{
  "n_layer": 8,
  "head_dim": 32,
  "d_mlp": 768,
  "vocab_size": 2048,
  "qk_norm": false,
  "tie_embeddings": false,
  "parallel_block": false,
  "init_std_up": 0.0355,
  "optimizer": "muon_variant",
  "grad_clip": 1.0,
  "decay_fraction": 0.752,
  "final_lr_fraction": 0.0,
  "seq_len": 1024,
  "doc_mask": false
}
MLP neurons of a small language model. Each row is named by its layer, matrix (up: input weights) and neuron, and shows model dimensions 16-79. Each number is 200 + 30 x the weight over its row's rms, rounded and kept within 0 to 999.
After each neuron's rows, "fires on" lists the tokens most often at its 100 highest values on Wikipedia text that the model never trained on.

L4.up369,211,200,202,225,239,196,214,309,234,195,195,195,196,186,184,183,192,200,251,233,197,203,175,234,170,268,217,207,208,202,233,169,196,195,187,233,193,195,145,249,212,183,239,195,211,187,245,174,176,228,182,189,173,158,204,244,203,218,196,219,227,143,167,179
fires on: " |", " S", "S", "s"

L4.up609,248,200,216,190,146,192,178,192,182,213,190,220,163,168,187,169,152,175,164,239,161,219,220,237,172,198,234,200,225,189,225,214,196,216,231,258,144,189,179,161,209,217,218,229,235,231,146,119,190,267,249,178,221,211,203,155,189,206,217,175,252,163,132,169
fires on: " |", " work", " hel", "iet", " des", "iz"

L4.up432,200,191,196,224,219,260,247,191,127,193,200,216,195,158,242,226,173,230,201,204,190,220,191,152,246,252,177,214,205,216,195,192,204,144,188,180,215,158,228,226,196,230,220,222,242,166,193,231,205,204,268,183,202,188,232,243,163,206,215,236,176,206,261,221
fires on: "ing", "ed", " of", "ly", "cted"

L4.up388,212,176,169,216,189,170,232,224,245,203,204,139,183,190,171,173,158,211,191,216,190,210,207,203,199,202,194,159,203,253,186,141,213,231,117,197,193,196,175,234,171,184,186,181,178,265,212,235,183,152,208,205,219,200,165,269,192,203,204,192,180,171,179,181
fires on: ";", "z", "en", " |", "w", "ver"

L4.up36,234,202,223,179,221,161,236,209,164,156,189,169,187,230,211,193,130,159,195,160,184,258,188,161,192,123,213,209,196,185,252,233,180,197,179,230,194,167,168,262,225,180,183,205,170,160,169,191,221,213,212,246,230,261,162,187,195,157,202,169,195,217,168,209
fires on: "-", " |", "B", "–", "un"

L4.up543,225,231,214,231,211,185,209,162,148,175,206,185,172,183,194,205,188,167,220,236,130,247,188,177,156,221,152,214,176,166,202,166,212,200,166,188,209,151,194,193,207,213,184,197,203,165,190,172,188,203,211,213,212,168,219,161,197,183,247,219,199,164,217,178
fires on: " the", "al", ":", "em", "ep"

L4.up532,173,191,181,225,200,85,179,185,162,153,149,234,229,96,206,170,189,250,234,169,224,210,260,254,216,172,190,154,218,185,210,160,207,187,194,163,214,173,195,169,229,187,205,190,230,186,182,227,238,218,202,178,210,266,210,195,195,236,168,177,229,171,192,183
fires on: "ust", " num", "or", " s", "ue", " g"

L4.up703,204,212,191,178,153,240,173,196,279,202,233,169,181,187,240,173,196,218,166,260,158,198,167,210,185,251,180,243,218,179,234,213,218,201,234,216,200,225,226,189,230,226,226,240,177,141,213,251,249,162,194,146,162,160,212,187,212,176,210,171,156,161,195,155
fires on: "\n", " and"

L4.up589,233,191,239,226,175,202,269,170,157,222,242,241,213,184,211,210,221,229,245,234,226,211,176,182,176,195,155,242,230,163,221,183,194,244,186,230,208,186,177,226,201,195,170,268,201,209,185,163,160,178,170,161,218,171,160,173,210,267,176,193,216,210,230,181
fires on: "s", "m", "se", "ir", "l", "p"

L4.up365,168,142,203,197,261,213,181,157,197,183,238,165,218,228,219,207,188,189,217,229,208,239,219,125,213,176,237,232,205,219,186,241,162,170,259,179,235,185,193,215,212,220,192,233,191,105,200,216,222,201,245,181,185,180,223,241,179,232,268,164,203,204,218,216
fires on: " and", "al", " of", "|", "ic", "ly"

L4.up358,209,198,180,210,215,167,255,177,149,211,153,162,241,190,147,199,254,204,237,176,199,222,176,240,201,308,207,206,243,243,212,215,187,166,209,224,191,128,214,222,157,273,192,177,225,191,197,263,219,189,221,212,172,138,235,218,230,199,157,205,174,235,210,264
fires on: " of", " f", "e", "u", " de", "he"

L4.up270,215,181,223,206,213,202,222,178,203,184,207,156,179,217,112,214,231,175,204,234,187,273,236,203,237,207,174,233,259,223,238,194,208,227,184,168,206,205,181,203,224,188,195,235,175,248,193,161,178,205,231,159,225,173,222,230,187,210,201,176,173,246,199,176
fires on: " ", " for", " |", ",", "en", "id"

L4.up82,160,214,146,198,232,176,199,166,188,171,234,182,212,224,213,187,235,196,185,222,191,182,135,178,195,261,230,236,184,168,231,208,220,213,199,221,214,207,215,196,184,193,174,225,238,195,264,251,223,158,174,194,160,220,179,236,179,189,206,220,218,218,206,209
fires on: " cons", " an", " res", " is", "n"

L4.up161,235,205,159,183,212,171,271,180,212,173,223,192,175,209,175,209,231,124,210,257,212,190,228,219,230,132,200,196,278,178,212,237,193,221,220,192,239,189,201,174,154,187,208,184,234,203,197,228,216,191,245,203,210,151,185,222,185,169,200,252,192,162,201,174
fires on: " 193", "-", " 195", "isc", " 194", "ard"

L4.up89,226,289,195,214,180,207,199,192,188,210,212,214,190,225,203,226,207,229,170,217,137,194,216,194,228,163,177,199,263,219,224,164,180,221,220,209,254,202,237,222,149,172,224,165,193,259,214,229,175,191,178,170,163,208,176,152,226,198,166,177,183,218,226,184
fires on: "\n", "very", "om", "er", "elf"

L4.up579,188,245,206,254,229,225,222,216,157,223,219,256,207,164,168,188,205,183,242,225,195,181,242,229,168,204,187,195,165,204,219,235,197,179,213,240,255,229,190,242,180,207,157,171,192,165,195,131,181,170,211,184,168,161,203,222,209,234,204,201,198,155,199,170
fires on: " |", "y", "s", "k", "th"

L4.up724,209,172,197,175,236,239,250,201,217,262,218,179,201,224,157,184,212,214,151,225,197,188,169,274,225,198,204,199,203,180,187,230,200,192,199,208,193,244,199,191,165,180,155,215,234,198,197,215,192,240,218,230,184,200,167,223,156,235,231,286,228,210,188,163
fires on: ".", "or", " born", "s.", "ctor"

L4.up138,152,172,222,224,195,189,190,228,189,281,187,232,190,201,178,192,222,250,204,192,186,224,219,227,163,225,189,165,254,139,163,231,260,196,200,231,172,180,212,214,212,133,190,233,189,199,217,204,185,161,239,195,171,197,174,187,217,219,183,182,153,199,184,227
fires on: " am", " d", " c", " h", " b"

L4.up601,248,220,252,202,214,164,169,195,257,173,182,249,225,253,211,169,235,184,141,161,166,173,163,251,178,155,182,170,220,208,249,196,199,209,214,197,208,176,238,178,254,242,163,158,203,195,185,217,158,193,230,184,204,183,209,233,210,224,214,272,217,227,217,208
fires on: "ical", "ist", "==P", " and", " for"

L4.up484,215,253,265,228,214,178,196,198,181,145,259,212,178,160,217,236,213,194,175,212,163,189,193,192,198,205,161,228,219,210,209,196,267,210,222,206,229,212,216,186,141,181,164,179,231,214,194,223,180,123,220,214,145,192,253,171,169,228,234,174,224,229,246,207
fires on: "\n", "e", "er", "en", " St", "T"

L4.up34,222,212,238,222,177,198,163,211,182,223,181,163,232,164,192,202,183,241,176,216,218,251,137,258,172,218,202,220,254,201,181,141,213,205,183,200,217,259,186,192,225,221,179,205,190,225,198,217,221,108,177,194,217,208,98,138,185,198,182,181,231,209,205,206
fires on: ".", "h"

L4.up17,173,225,209,241,195,127,193,168,224,205,215,200,205,164,228,235,173,218,173,181,202,206,240,232,186,190,179,211,164,205,168,211,192,150,155,250,236,206,235,165,230,183,209,190,186,211,151,178,203,199,153,216,228,196,209,259,214,218,217,208,211,135,224,208
fires on: "\n", "ities"

L4.up29,152,162,239,242,184,201,243,181,194,286,219,164,222,199,217,242,237,192,208,208,203,279,215,231,224,244,219,181,196,179,189,206,234,249,200,267,265,184,226,208,183,221,191,198,189,198,208,165,173,170,189,196,233,228,198,177,194,218,183,204,199,222,215,159
fires on: ".", "\n", "s."

L4.up214,179,202,185,221,190,154,164,193,172,189,243,202,216,183,217,141,202,244,139,240,231,199,228,223,154,200,200,226,196,125,240,224,215,134,168,171,207,186,228,207,243,198,243,138,168,183,252,221,223,154,230,174,210,192,176,184,194,249,218,237,193,196,161,229
fires on: "ed", "am", "pe", "p", " released", "aced"

L4.up765,165,175,185,214,168,195,180,173,182,235,224,184,259,221,218,190,140,180,183,170,162,262,234,189,191,154,215,208,252,180,204,235,233,192,252,222,168,178,218,221,197,199,242,150,200,207,216,185,204,159,228,238,197,212,206,200,169,201,198,192,208,162,269,185
fires on: " and", " or", " d", " al"

L4.up670,222,227,220,187,213,170,158,189,221,185,209,200,242,200,170,205,213,314,177,211,174,217,217,201,192,155,253,242,210,224,194,273,161,211,221,231,225,189,204,194,204,211,211,181,242,229,167,212,164,247,157,219,302,159,189,255,222,182,205,254,178,154,211,128
fires on: " ad", " is", " and", " sc", "op", "\n"

L4.up566,214,227,167,172,248,225,222,165,180,207,264,130,201,156,180,198,145,232,140,196,231,156,190,233,205,219,189,209,213,264,154,181,194,165,208,157,240,162,199,198,201,197,186,242,195,217,147,188,163,160,179,179,170,169,203,247,245,205,184,158,174,222,199,140
fires on: "ers", "es", "s", "as", "ces"

L4.up499,230,219,217,259,215,197,179,180,256,249,213,224,186,176,206,190,168,244,218,184,193,221,164,195,207,232,206,233,242,206,203,179,185,200,167,205,162,179,252,221,143,262,203,208,234,197,194,192,198,210,249,216,182,228,216,171,186,251,198,199,193,190,186,163
fires on: "r", "l", "-p", "st", "w", "p"

L4.up150,184,206,153,170,213,119,260,168,158,259,192,235,204,202,191,225,239,197,178,236,223,222,224,195,248,225,174,240,210,191,238,206,222,174,152,165,260,160,200,196,164,247,163,218,169,196,209,211,205,166,218,233,203,225,155,171,228,210,164,204,188,211,226,180
fires on: "ch", "der", "p", "ter", "er", "l"

L4.up479,159,212,162,172,207,195,168,171,173,203,243,215,183,148,197,214,199,220,199,225,180,194,237,195,211,224,226,180,223,259,212,225,178,158,183,234,217,220,221,218,202,208,168,137,175,182,200,171,182,157,284,176,199,139,216,188,228,219,190,251,170,185,202,207
fires on: " of", "un", "aving", "ing", " part"

L4.up393,199,156,219,205,176,199,178,206,190,301,186,198,202,261,182,256,207,164,275,216,221,233,226,253,178,158,196,167,210,214,162,205,265,212,210,233,199,226,197,174,214,233,149,211,157,216,235,178,227,248,255,216,194,174,213,217,215,233,196,221,230,167,161,191
fires on: ".", "s.", "y.", ").", "o.", "es."

L4.up483,176,194,220,215,238,258,153,161,179,226,237,181,213,176,193,139,174,158,205,179,213,222,237,216,204,193,267,230,139,182,216,227,159,195,211,192,182,212,132,210,161,208,171,218,189,227,159,148,214,275,234,234,171,158,179,176,192,205,248,184,201,187,194,233
fires on: " and", " &", " or", "ed", "ing", "–"

L4.up693,158,182,210,211,185,216,158,157,228,209,214,152,232,190,210,224,168,230,178,207,257,171,201,205,204,202,227,216,213,232,192,189,173,259,191,136,177,181,196,161,184,196,190,143,196,196,205,199,160,211,237,255,207,160,186,192,185,206,255,187,192,160,218,155
fires on: " or", "m", " and", "in", "ap", "b"

L4.up624,206,171,258,144,197,202,140,188,229,224,223,184,238,219,198,99,207,201,188,208,183,206,165,204,212,182,228,180,223,208,237,210,157,217,201,204,205,193,213,189,269,238,207,197,212,139,206,214,158,233,212,173,177,188,198,259,206,213,232,179,194,174,242,184
fires on: " and", " &"

L4.up733,181,204,216,232,169,166,141,126,226,170,226,206,213,188,208,179,171,222,178,156,166,165,232,201,235,187,227,183,241,234,218,176,206,201,185,241,176,161,213,220,202,219,215,188,143,189,178,185,204,198,194,200,187,184,214,205,210,231,206,187,227,131,208,178
fires on: " |", " trans", "v", " dist", " p", " and"

L4.up690,201,262,187,197,180,207,239,168,228,185,212,168,184,192,186,278,133,189,197,212,225,242,191,204,211,209,241,193,205,198,151,130,227,198,194,192,160,188,242,178,213,204,155,209,186,205,150,244,187,207,222,208,185,191,150,132,178,220,245,206,168,124,232,182
fires on: " the", "ra", ":", " Brit"

L4.up274,195,235,211,220,265,135,253,198,158,188,192,146,213,186,219,189,213,116,211,174,170,172,204,205,214,232,181,179,214,213,160,190,180,221,160,217,225,259,209,179,153,272,179,253,182,242,211,167,231,210,187,186,204,182,210,244,187,199,179,208,188,260,205,173
fires on: "e", "r", "pe", "ter", "he", "or"

L4.up338,245,197,208,186,214,193,195,169,215,236,251,160,180,223,234,227,216,177,165,177,197,227,205,162,204,101,203,213,212,226,157,180,144,198,244,190,225,187,152,237,219,188,266,217,191,191,230,175,215,188,214,244,205,185,181,183,234,230,225,201,252,221,162,173
fires on: "'s", "ver", " and", "art", "it", "ail"